{
  "hidden_size": 576,
  "num_key_value_heads": 9,
  "vocab_size": 30198,
  "rope_theta": 10000.0,
  "tie_word_embeddings": false,
  "init_std_o": 0.0,
  "learning_rate": 0.000577,
  "max_grad_norm": 0.5,
  "decay_shape": "pow",
  "batch_tokens": [65536, 131072, 196608]
}
MLP neurons of a small language model. Each row is named by its layer, matrix (gate and up: input weights) and neuron, and shows model dimensions 400-527. Each number is 500 + 25 x the weight over its row's rms, rounded and kept within 0 to 999. Numbers have three digits each. A neuron's up and down rows have the sign that makes its largest values positive.
After each neuron's rows, "fires on" lists the tokens most often at its 100 highest values on Wikipedia text that the model never trained on; "fires after" lists the tokens most often just before its 100 highest values on Wikipedia text that the model never trained on.

L4.gate974:483518490495486474504489495504486471460515468494510531474515481534511497538489483474519499456522509478446502516448510559525543472529525509497481538502546516512547533528528520481466516550476477474502507511482514503498451520481474506518464524524476534499530504481455476461532488476491516492490476527483483525513522517493467519507512496502486515481498528507481519524537529481530541576445
L4.up974:497475476517501540517506512501511470512479524465506470531510524510491508554493535477508506503516482530524506477502472491504462512524537533491522515456557467564535487526511491525522502492505459474511513501531523497479439566521521500478489453509466483547468481522509476495480501520497513498501503458533492511530472505479507501469499442514493555525516475502465528489493514485486512471534
fires on: "a", "-", "pen", "un", "he", "He"
fires after: " (", " \"", "\n", "-", " s"

L4.gate755:499489479470502467506504476535487480495463498491467457452463480519452505481518448485544482505500502519476516502449504524494500490451516510487437546510492499532507526504517503508495492499523525463457480511528469514515517477484487473516518500529483504499506540510496509473499454526551520510508497531505465488518474475509502517485491499500501549524472474455515520465524513509505471531570
L4.up755:471488527491519464483512504527487468488528488522534499488469494427513469491490495457514486487542525460484464508495498474512519507528526495487436480522472490470485490505444531472474428462459528497508533505512528522494501478493514473496490544491504539503503486466520511516513504531484529498506522511491486527514458471464492525524493517482499523472502502511532521465507505461478506492492
fires on: "\n", " career"
fires after: "\n", "."

L9.gate1473:505447514474537527515488490499504488517478471483514532522511470480508490500460514501501512500540508481488480565495549474453476498474488475520514513486524500489500521503503535481466521507484519474460520503483497463484537457511502486497479435520460508509474537501514483521478520481473524525514500511500511501478541478479538491501450488460508467525493489493526490484496525462497499512518
L9.up1473:484499521518525528498459473499502533513467481487463515469501558545501546517528462492487471539527484485522483473512514534496498534522506522471496456456570488456460486536486477486502460503532502476471516537476471527516486508492540454497502505496479504517506516532493513496540494497530484445512494532505457495500522500477537484538530491544503494470506554506482542483522505536510495474529
fires on: " and", "-", " as", " to"
fires after: ",", ")", ";", "\n", " well", " and"

L2.gate1255:509492529521541513535542472526511522526443515521501462518502491521524482488502500476522462467481539460499503507473496455502500497463481475514497539499505469471481531489544490481493520520498526466496518496526504456474489528469498504508477505544484483490521514509485518543503453540573485474527476475450467524514494491521504506482527530488488496487519461531507518455516535504521465479486
L2.up1255:477492502522518503555503465547451482499493501481477512513507482528497459502489503446465485443479538500480513498465512496519521486472477492485484512496532448518510521509545471527485490499505511501495509459569500509476508505526507496500515468492497524496544508521539493498484474506499510455472492501489481518529517509495467522528509487493502449518505505513485513498513528479504478492501
fires on: "==", " =="
fires after: "\n"

L2.gate1091:460485443507474490522471487480483494489520516505508490497504504496496471485510505499488439465488476522455519519476495513455517477517517545524535502455510513487529475472434544525504494535521502472479483496476492434484509487519495495525462494522511520472499497465497524486507509490491517482474492518471486511490517520480506483491542485481505500468478530499500512471535512467499455484547
L2.up1091:503493476527443513536535462514496499510508489504482525482533473475449546463496500495473486502469496560464488505457478542460521507548524513521521492510529521463546522514466500539475464535505494487529451501493528442447492526487535488500474536500515556453496503469511520456525473471438483498495483522456526549487497527499485454502494494511489507511515476508505524469543509507491472490503
fires on: "In", " In", " Since", "From", " From", "Since"
fires after: "\n", "."

L2.gate1465:487484512494462467516506485469470506503507488541502468521530484581518545454470498512510515447528487460500485550550490499456493546525516521472522506566505521442488498506516463447486487482485538457499514494535483515519499494475503548493495477502489488498461523527497494495508451489516535551505477528461539507490534507480482490474476509490527483502508511476502506481473482537468501488491
L2.up1465:520544473454505509515439480495477532497515526527516461467489520471520458464496474547428552478523508515517479468504490512489446493525508507485481506529446514512520553543509539528504484486472481487545510532504493506412471485485504498480505471485499470552480504508492508508500519492527541497531472527475507518528504524533516489488522537508461481491497501550466509500493493549474515484481
fires on: " 17", " 18", " 19"
fires after: " |", "|", ";", " the", ":"

L2.gate425:511465494489504528500477546467517494476442475483505558490445474443487494464484488513508460538550514501474543558526533478516468483446494538577489466476485514499526496473493460499530544495535507506481516449533509491484495523532467511478522489492485511477493517487488516509534494534518509479492452492513540491517531492487523520485506487506480532483559554446506493517464520469474488503491
L2.up425:509473455472551524498470518476498519485481450464456511487478490527515503470458500470507488460529542479484488520524468488481476499479530515492524488521538498491486509492518452450493474478537477525488504458480499528503501524521494478526501502523482493504479509452532545511547462512544496526511506486543449518467541514476498500517485474477502455495500475481509529523463515531493532501517
fires on: "0", "BL", "ja"
fires after: "–", ".", " (", "+"

L4.gate130:492513494486525479509556501545490466542509509528492459515529518544511494482523495458463457501522530471468495517493472540495481491491519480506505539491446523488479468500507546518505467470495527474510499532507460499463490523533508525517474478494498510528508470505495526517489480517473571515507503458466471477519508535495528480496473526512447548490487493487477456509508466471455483545530
L4.up130:455484543560486477526542467515502470495491473510496527551510522483546556539466466478493442466531507514479491472481500528513500491527463497499517527468524485523475489490450509465471472481514507485456517489491503482494498493481509518503511476501490498494534518509444506514498444495467527474487480501505497444495502525485502488467519470527503498513507467479459487473518492505465489515511
fires on: "|---|---|---|---|", "|---|---|---|---|---|---|", " details", "|---|---|---|---|---|", "|---|", "idae"
fires after: "\n", " -"

L5.gate1522:482507521511502502495545489500497525477474545497511484450508481496498543514479497461488489515523527539500512547454509513488473511491502491444497480502489480508490480530548509485505484488498509515507509492487530484453475543542472476467557477535495508473481508492453488502527487453505494463459530491479494517514504525542505488472499471565488509530498558511510507487508526479482497516476
L5.up1522:514513473478509496479526472503486532489488506502507494514503463537496478495499523506495505536472478507482501546551527523474509524512539496502513477500547507490486483510429499550495472500531479503487489458454471510468546510501512549474462481484510537535485490510488536541495528510502485514514495499524533526526495485468475508495507475489548526487503480472539469486487502511459563517499
fires on: "5", "0", "7", "1", "3", "8"
fires after: "."

L2.gate1437:509503526478523478490550512536478524492481512520487488508496491502516502483543508495411484504477475470506520476514506491522502533471532485478488531485514491521498484471485517528484477519561526499475483473488512490505478501533536480548487500519526481530510463516486485454547500524538530477493465430509458497522537529506519522483512450453516510529537517462510536489503476515510527512473
L2.up1437:504512565478477488494539484507546469477487551527523508476507506508458530510533525535449491542499497482513499512466528497554483507484533471472476505472477486478482483534516478501466533529559514496491482501481509476467488512501549502497477559500470474476518455525511522485558503496514514481496456454482469550510479514476500511471535537484489539512530507465530509507487478469510515502502
fires on: " On", "On", " finished", " lost", " Qualification"
fires after: "\n", ".", " |"

L2.gate194:521517495494486455494466512494440519477517502483557484497527527513482519513504492424480495502470505464489504538507506490477509524542515428539465483511538471509524529489465501454464529503505488490506503502525527517484518517481492468489482527486507514465544498529479510456501456509478511521491517493484500500519508525508489480506565468525514474494492507511557428506462503476483510458420
L2.up194:483501519532527506496522551498537469506496530512476471498472484506489483508475501473497468514498525461471455521462507462484474540502445494520504534514507502509504528505497467509454528514505486523526485444495523509506509510489529472485472510551515472524547493486489476513472501500481471499504512458442502474522522541514518469464518513523490506512516451518465487478503470485448469472475
fires on: "==", "===", "===="
fires after: "\n"

L9.gate280:532458533494481504518471517517451501456485512512489501467499508445534548523550516456520487479530492469467520514507496484521490495513499487528550506426512513544490492473502477496511526486474516526458561483497491539515491516483476518439552502522493505506506541481465490488470524436489498481461455574497497490478517522490521511492507488533480507501489482508487486499430544448516491444537
L9.up280:521465524485505553499513530519477484492505506474474475503449482519507479482460477503517566541512551486516529462487502510490515496468518491484502478489478486558506518487482521503519518489501483493496527466510468498484494504536459503494547493496491488497426521498480451516449547479478525490491490518511468539533503533490487483515520500493490468522496466484463476491502473527453482512473
fires on: "2", "1", "8", "3", "0"
fires after: "."

L9.gate137:519450499508462529506532485499510537483508491484548503490501478474522525476497504479488498482503486492502487481526489515480480560540499487514439445521498482490499493527529464517502503523460535492519497480517472490524496502475498519472462464478476528512499460484502534462496496442458506496521463449494488462494475528472554479464462507529492511459500496502474483510494487469477533568520
L9.up137:456475547507546547503517472487516467491475488550498507493475510514491493499488443508517519536487492493470542485523450541502509507504501495502464496486480515470556462499475526518480535505469438507482463525514494466522479500516484506496473478459514465536465473496505509500559492522473517486505515529479486541478490433514501501513517470505530527490501537464484466474493486531555477488524
fires on: " and", ";", " as", " (−", " United"
fires after: ",", " well", "s", "."

L2.gate1217:489522518537498496520490458515469473509517472487527497476480525480508511497495550524519518487508529476502516503455497533502526498476488484494562509499508518507493519517501507479481489492500458475488522499500464510490506529518493516469482476483478524517477462507508549461554460504505478486513476470478465504463511528496547543473490511496507479473494475507498503517486503484489477496517
L2.up1217:493523487495471521529487502515537507464469499481502501473494516511446480473481492555511494544492495523479484484523500495465518509453467515535528480506514533476509551484474499536505538516510478518469456508466490537480519495493468446495524483448501451515483514503496484492543510493534521487494508501459485504484489478512519516479463483468519496478492512575546513446514520531481506483502
fires on: " 28", " 21", " 31", " 27", " 38"
fires after: " |", "|", "aged"

L4.gate284:475500501480487479466503477465514560509451496570507451529466472500485538509512539529466498547503464539483497490484516485495493523495472526537490509478478477519494537544511466550445503503479521492513447511484488510500532532566500519500492473449467516483456483474494526483463509484437500459482505476498489528487517524466527475483512436498541495506483524483499475480552441487497486501496
L4.up284:507510498490476525497483523498467502502467513520502492491497499477521527461520493488489533503538484518473505478507507514508513527519489490471517516435476490495477496513504515507508445489499516486516470447473472500491521478531496477488479441444499529477480511465496486577515508477515482448456489494492450469476470498482475508538499495487500494512476468519494491533514468478448488569507
fires on: "S", "en", "1", "our", "m", "A"
fires after: ".", "+", "ot", "et"

L5.gate907:495516541491537494494495514494460510534490508523483508464499496479503492518532523467502522473456515490520515479529516525517530490528526524457522594515517461470490520505510518473477483555502498511490492544515490482523440424470521489503527528505507545453494473538509593519541494493521497467477497477482500463520543501538512522544478479532514478515497517449510528466508498490459476480515
L5.up907:524452495477492496497477504508509510466532547490487523474489490528500471502523485542507464490466482504490524511498499465510456490472524516507503534484473508512477533515515498505485515517497497481534481536506499528499456492489505533528489505537525495457476469470471505486500528542490506492538457512519507512500523464489485464490494521483518496523506471468507502505519461494520485513496
fires on: "On", " On", " of", " on"
fires after: "\n", ".", " Ministry", " College"

L9.gate644:466508542512524510496511443505532461557456474495472466480519490546490491479477478497538511558507486509506523463540513501520512514445499477488483485499461471498525498477476493459508495512498510480519428454519509480465511525507462470495480491508478544527490522483500498520517482505495532488509501505470504462440459480461503531545520535526524467504507524532507477510513533490521504497522
L9.up644:512492506519506534468486498486519489504509511487516522459505467516443509500504478489491547468534515480461491508486528485491487496456509479476474484520500562464543513510525504513476497489506489479489530470465457496482500505478496441510526498490523503511481552494530443457508549505442526530524492539478513539513440558484457509498531496494535507450478535507477487494480525508497494486482
fires on: "\n", " (", "-", "=="
fires after: ".", "2"

L2.gate637:517494502479497498477507497483540484543541527505468475487517471484488513501487518472494492489525500510517504480560482516471493489454505494501481501508477544548493483496564491478474472476510524486534500515501532497480499469439551476503493487469494485518506499477489516504482502498471489490484471519476508494487501545502492508505483480533528509513482453484527502519523467502524477469506
L2.up637:476516512547510523544491476490508484490524512470532519505476477480475494489552426539498526483478489499500497474510506492521548501499493525470532560502483479487511531486513479472509494504473462492515490495487508498501520483517486553486545504504469529503505520481464541505520489482524503492525487476521538505530531477518532478507506457550462492514535521522470485482496505460530526479512
fires on: "1", " 1"
fires after: ".", "–", "-", " |", "+", " ("

L2.gate1039:495510535512466480516497497501483461477506528536501496490531485535495499529471487534494489499541478497483479508482511548482554548502519508470457537516488504517479500499513510484501495492466524478515469495482496485500462523514507512491523490511498528483490503519513501526488479503498484494515479494514452489490524527457529473514472504475427514483489493526508495520490496514531464500452
L2.up1039:473491491505495514458478487513504500529519527540552481467486504529507539506506497474467497507504498496518526528499528502484463502503518510543494472509507490475524502540489514480525496544462507489499520488489525528483526470496504484504444516458489502513492503480501512513476495503471523527523506506499532503510476463500485487527504488523513471504510537518494493444468504530471506497494
fires on: " 18", " 17", " 39", " 14", " 11"
fires after: " |", ";", "|"

L4.gate135:520478528467509523489534474536485507458469494504517498542506502527493494549473463515497486482474515468476482524463530517495513467525514549486541494483461538527502498507471470550482486528503489523473523484475519494487496494521549469461495479492480542514469486471502482462497511505469490496554490497508473483557491512529475472503512527515518505519518510505502489509449471497517485517513
L4.up135:500454495466502507506495470510519515524509488546495488502516522522484529522483478478526493480478496512504482537512489483504515465492530523504520492504522555501445498497503495481476505462487516530519484489476503487515484471538541488486488444483502493519457441538488461506534537480470509500510535509538540477460501481479468459503481507443469507519519519502491464519504541502529519532483
fires on: " On", "On", " To", " on"
fires after: "\n", ".", " s", ","

L2.gate622:489450474544483501501532484502541466507463528496448477473485490504466476494511476521460493545475538453496511491487524488492495483510530541442531495494530541521459511478435500515487470478543475491489499513517498457498505437510517499526457502506506495497530492509491480524538547477494530530494485503550490480527483510514441491494489443489524510526538499474524540499428469493483505539517
L2.up622:535500501467527481495489501508505523507493521545517487527490482462501557532502480495451517497496478467504507518550500505481511488491542501491530518511556513508546513527493488536506508525519476500535502509471486484484499479530522483487529467474471518506535485454449492458545437494455530523516430472467506448485485489485492488541525505518521520540481458489541499499527455465541504509493
fires on: " On", "On", " upon", " due", "During"
fires after: "\n", "."

L2.gate960:525533507471505503448451480535538520418523508476537538487472534517537480529440534498467512494506497543532492502471535538457458480485485511502491525478491499489482507541462452527501504512485484510513488505552510547452511509555479545503516473499477521520481491483500485508461531529484522514509491487462515495511548498492517505500509504503451481508517518518462513520481476508491548498529
L2.up960:503529490489519533502500479517463482471513479495475486515505509492479547485479531473505480487513454481543487493521498523501496510468510492470512542518545540558495518507506524493513495526482503518541460472497510505484509522528486532521507458514498502544487508473494513480507527528503496507481502492520552460528525549480493496501500500515497458492520524474457533525539509520501514500481
fires on: " United", " MF", " FW", " DF"
fires after: " |", "|", " the", ":"

L9.gate26:494552497486472481480492557477481509496540473511479513494497499520486517539506492484510469494518562494532524510476515513495506544470491467533494532512496543460510514508499485475511473570496496483489460523515453483462506583479485509535535546464521505522518492525496569476497519488520521476496468485461543541467519501485517517503508472504523481486523520478497461497514521478500483479540
L9.up26:452513484497539482536500484488501503489478449487474483517501483447512487548513508480469515493486502502509487513461474463521473497498526540511481466522513488490479486459519470476498524487498512515507482551479467505472473485547511506485508541511472524501510504518495495536496567499507487497524486479484466480545489494470479487471472518472475529484518481493500517465520510535501509529538
fires on: "\n", " out", " up"
fires after: "\n"

L5.gate1030:494499507450488495508550477512499501522485456519498504501513516478481511505491474506515506490511503466457476510526499544534453519507467437485456508503487487520522518529502510505487545514497473483489489456520516494511501515532482469523514541451461533496541510474516532464551499532529510488558532528518524494548523484505504502500479456465469519508478524433512479471520495463450493500469
L5.up1030:482462528470494520499476475455530548516468484515510476572510511483486509502559477495514503485458481470525487503534513539457508513457480521472479533509510501522506511536534507547475520503495522495490481523503479474499471479499489484510490516515466503500500464483478511473477473510483514508556497493498544466523518506493509534512448502522516514489494493488510485500516474521451501481489
fires on: "a", " His", "o"
fires after: ".", " (", " \"", "oc"

L2.gate899:509473543506509512474512484498509506476522534529533514554487484506472475516487504509511471504495521505501529526483522522517522496503521503503530490499520462504487509545500514494491512524472451469484485501525462473488504516527459528474511505512482496562471526502511518507496467530525507471475442457458515503519465501522503467489508459483494511520490459515507532505544491498522508534509
L2.up899:512524540497472510496507494489516489496503493483526530485486524504471483478493547502522469493491514523479487507482521506468508504516499476499495512514518519481466511461474534525542531512525522516480590513527471500453535490514517520482475521512546509521517506517479496515526515533451449497569448487489456546495465531509444482430505562477499501527478487514479492469472535493468473525505
fires on: " 27", " 40", " 28", " 26", " 38"
fires after: " |", "|", ";"

L2.gate942:460519524521497493511477547536493503503471471564548483477517510497501515500530526475507532513515515495496511526532501484519470532467447548542518510490484494470532530516497482516507506472501499494445437560520457495467507513466503515507484516507499534538486526437507453485462500537484495497487482527446494515462511464480499526511501448517516523486464479508489525506495514484523519515476
L2.up942:476520524531476515502500465523518522487467489536515481506494538494526529517468500509494520544481448464527519511510500503499492563473507500518541506490492478511508494514462482478532488508483494498494522507505488528495502524525504532481512571427536536509519527499481499493514520479487468492467511499498477503478497494510504496569510465487506517531469525498490493524554523489495463481516
fires on: "67", "87", "91", "68", "73", "86"
fires after: ".", "–", ",", " ("

L9.gate1054:491527515494500505504467515476533487490482495540466534457494508490448505505459450535490479474526578493476544455549542504484519493552508542521541494539483517486551486525464533505540489526469478466479501492535485466512465484458549489500472485490472456507487495513463467493517500521500515500521505529509507458500511493466497487485489499511557460503494500533498513507464529545514526519452
L9.up1054:539458481503510502517463494482486472467517490492491515511492480513478509490503542499469514498449490512431521504461561525522551481511541496480502512528515493523508498469520536534515533528501492497489540508495524516493516479485532474513470495479531485504479524516525487465492512519491486497557532505484513510529531467456443530554509524530498474525517505529480507466492502470490565501482
fires on: "\n", " |", " wounded"
fires after: "\n", " Pld", " 10", ","

L9.gate545:493476509478511495510482510514488524485474504513511501479498505510437529461507497466564497520510574539479494496506496498534490476490500489487511533501449490486517540515515489476514503472472472508553530520515516448459482496484467507507498445476497482568494480485498528475502489498463506505497532479462452514516531510490468505455517528497500530526477539485478508486461525464461508531536
L9.up545:480499515513479444509501492505485471509497517498514523517489548499464507485494497496499519429501471530475493539485478497540455505521500529471513536512447488525458495467531472503482469493492538521536527492512556478483504494459499515504486519499516521501539486516527490495481490505536471465453438501473467504503484480532494545472485533482463517527487485513476527485549485487506495517521
fires on: "\n"
fires after: "\n"

L2.gate253:504475560559518509489456507489493484508523486509508471534532506471495527551530497523551473525558465515516507556476530515469529512519480514458511518487468506539458506464506512513526477530502461506475538482476503485514481496489492482487497499501489468516494516520499483498494499476474496493491517541515514530461513515504511499518448506469529554507490494520483479495495490528507475506530
L2.up253:504513478459545484499509484491494543524503544509520546490499513500493457502457533528486507523493504546477487487586487489538456493504505523524544456522513471475515530476433495464531499501531528488487492545518487490508544447510512482496517502506542511518513507427503514505526477491530496449486434448470489477526472510496541509482467493506498492529522497509521467557543506515488501527484
fires on: " 28", " 26", " 29", " 27", " 31", " 32"
fires after: " |", "|", ";"

L9.gate1481:486525510460506492511483503532467495511488496526498494489448542529522505521520455521542511549549523495513546495487497510507502480495530501517518509470480517466466472465510515505506527518525544487447515481524510558520452528495486529512456518480503471518540517502512494521503498523502478492476499505510490560546502526510510505537565461494518519517491478513510481512486493490505484485510
L9.up1481:531518519471471508546527476463538490484488491510538538470490522474527485457454511498510564481499540497524517482519498526499546524482469480475476512514478499452517523479516478495493516473521475504469487464537499517513496498517561525485507501486468486492489472532513513493550523500473459501502487499534516537484508531471509446505505505492549512525486492503512478495492497503536467524469
fires on: "==", "1", ":", " 1"
fires after: "\n", " |", ".", "-"

L9.gate1514:467516485548515500535506515480474484448524473527526529497553504493476525481508494470495471491474517483514491494516556504536498545510497537478574491541506498531513520511511430493476489457447498481433540498488514550474498481490513478523546445478505488519526472478486501518512504540485475501472470514443470489494508498483520524477509525560537506522496533489495489481530473486489488495491
L9.up1514:515490489497482505513486480484464506472499507516520505500495526494482458529489495457504485512515484491506498483453519464537530435504514538535487432492462507433489460474467511484465447513531504519492545517534497464485456465517515486506497483469491477519521516485469500510455497502476519456509486519507477505527520513483449517454523481531504495524483524516517492512487527527458464514543
fires on: "\n"
fires after: "\n"

L2.gate169:506491500524478517537467465525500492500463518543497553507515506467503493477497476492499500498506494502485504505485490491513514508521506533527479548470496533473499479476490526478507467519515464485493492491477503452536501489464520487536502506463497490482487500554486508462533511440499474502526500526491524554499459472477522498540470486488479512542489506466528490481487478516544504470489
L2.up169:488457442469487471480573509482526536431484489502448488506510488513487533477476483509460544479512542490511510470500448493461521510523550552480514506530528485493488480524514474467527471474492484468489444509511503496490491491492475471498512488476468503511523476508471491468488502529471510502523535516495502443501491534449507432504482447496474498496496559478519500486507461532499545534471
fires on: " He", " It", "It"
fires after: ".", ",", ").", "\n"

L2.gate320:485496496503470496488501504490468455507508536494536511475562491494541492478484466552507490551470478533484467486513490497474527513543495535471513472504455500470524505514529526452473477543493513479526451487493480489466494522528488512446534474492484504511494507530490513533545490493507482463507489500477521503475508498513507483443496547500489520482506506492452511476478528515494498499521
L2.up320:521469478496490513477497505503468450504510499471535531497520519507528496455484496518493489533479461519501479514531469524445484504529470498483532491525450543504542506528536524451507468526484525497516454513509481501460471523511488489463519459491495495521490516546497498545528478483528478460521505488497527522512499503517508508455485532498457524480516462499483505484460529500483506458471
fires on: " 19", " 23", " 22", " 17", " 20", " 18"
fires after: " |", "|"

L2.gate783:495528513508532485493543487463487502504488498476501476496457459485503514486485513498478514469529450490504435487477479500457463480543522492530537510535520500478537500511494437483456527545512533502507554529537522508475474512454520502485527507513502489517489514483480501485516526522479450512501449493510529552481485473485528466470527506513516506509548505504506514510541524442516487487472
L2.up783:491485483506515487550484496487537521513449488492473535483520459487489481489463485494501509488506457509495480472481519553470528505560509471531505489461511484492476496514483486434484469473519498489530464492494520510462481524506475506505527515470479516522548510500497478542513474484501481456512485479470558485480494549484454508503523485518519501531534505476490526484499522516503463503455
fires on: "In", " In"
fires after: "\n", ".", "-"

L2.gate1494:489502517463512553491499476518466475481519478506521493494461524499523532552493518505492534482501504499513523513487487480485539519505473501495499556463534496494464444504538511503476504482479479473495527542514527518457480515513506538478499502506451527480463468451447493478464512485486486477494490488477513507506510474516553489506533506485524536519512519471507511498504479454509473541466
L2.up1494:515499503493496567501479465517436510495511464483476478484445513442519507600501521465518536502525486458498497508486502513484537462478455506454528527501531505490487453492530497487505480482501481508458547544503550508512523516483506501496486497495522519469466487463508512497442506492485501479476458489502471509518530493477545501426514519490535500493530503474531498509508454448525480520525
fires on: " Loss", " MF", " .", " Win", " #", " FW"
fires after: "|", " |"

L9.gate1173:474504507516478513494493509477517518498547521479463481479506452530501482476495513529493500523494535476513484528528508520517466480485511496508509474503489464516513547478490513498501516514509485484517504490476491526507491505485506463531484550492519523459476464533515469494461502528526512500493497529483449463523494511500469486475530489543504448503541510496538476504502500539499523490499
L9.up1173:502504479519564498503463467459525498498463511475508445476510490531441454554497507482533488491485474511479511486500527469521495511556503506480454473524504472496529487553508502481546498525538516508515510501463470515504490485456487505472513513476498532515505468497491482521508527509462480477562490520497502459546503467483493514505518505533471502490555517514527512465499512541485514527493
fires on: "\n", " we"
fires after: "\n"

L2.gate1507:495494508482479503517502491520512481491483474477479510475478477516495553534497489500433535530489472489481491551485490516496508513506503532503526497524513503477520511498513473494459489493521522469483480515496499484506467496521557516526482480498494490541506469570491499515519497496508482534528455500505553527484541519452482538515482515470507508513545511480483493477478469491529488494453
L2.up1507:505490506472545549530471486464518494556524472512511505476484503524533510491528524473513474492476496471544515440516478465498489485505558488504520521519478515476500518507488498532492512471515513495517521492487499495501517535537520470557506507445531490522538481514509499495521484541498532531538447490528519485532547496511470525487491530516524480521532517553519527494509524489529535454434
fires on: " On", "On", " off", " down", " ‘"
fires after: "\n", ".", " |", ","

L4.gate1474:460503488517494519469514481513483486531479471489483497489496523475494518483516495513510500481493472530455477522466491533480492470538498525503507525520527512555570517546560489508489529515490502521488506527478466492455456507478491496470494510520475487458503490519524530560506504485477546515479443508504482480484488480479520478463513484498537523487523494529533502503518504498522513477534
L4.up1474:508488438494492491532487476470471535565445503505509511523450543476525505528500512492476490533513481533527522507484476504544521469528452518492488512466529535470529449532494529504487499481510470512457522478459477512480540503477471494528479507495519467451506509526518536511463492487466531496465473475496487529472479522524530516494496486495488542500491490498518517516506499487497479541490
fires on: " MF", " CF", " ST", " CW", "NH", " UD"
fires after: " |", "|", ";", " (", " Madrid", " –"

L4.gate1452:481485481486478489490490490497542483505539480511439506503476497449512538504538505485483496512508525527506527516501523537513472536484440490485487508529484520502496466485494481561491509512507514494466535499459490523452466505495500524499458548492512479470488543474508546492514489507509534480516466486496490512477483488462501511488550466524490479452489532491470572462512516520466489459475
L4.up1452:478474492505454513485507530521467508504525526507520513542507491465444514492485518528493493463511488569476495515538499500512493475493532475504510545497451513506536523506455470513497496528539522490490508516488516522510475521540538527459472473480496503496521519514462521544543480536542519499538477492517497508518517522521475516501469479496528537508513517491467476503470514493472493493536
fires on: "0", "1"
fires after: ".", "+", "–", " (", "-"

L9.gate439:530476487464463507488469498460508494492522513556504474467477506496477551554494525467472496455527509500480497501438514510517491451486449528474534520496442541467498529537484479504475454502470513504474511502540518489508448474513456473520511501546543453492545503506508515506517482479432495530525541488496507505483505482492526472520499450479519479536511519483487491488489519434501468486521
L9.up439:529452521472511505505523506496515518485491552479468500511495490513452507479467506514462496515499538517499559520517495499525508508475557501526502519551485486475494496515447508500540533481449529477507521488543512442495462499528526494496536531488484510527496495492489498501537495487517501514474475490456465466493494499476513532514535507541491503485508513507489495490461534498509525478505
fires on: "\n", "==", " =="
fires after: "\n", "."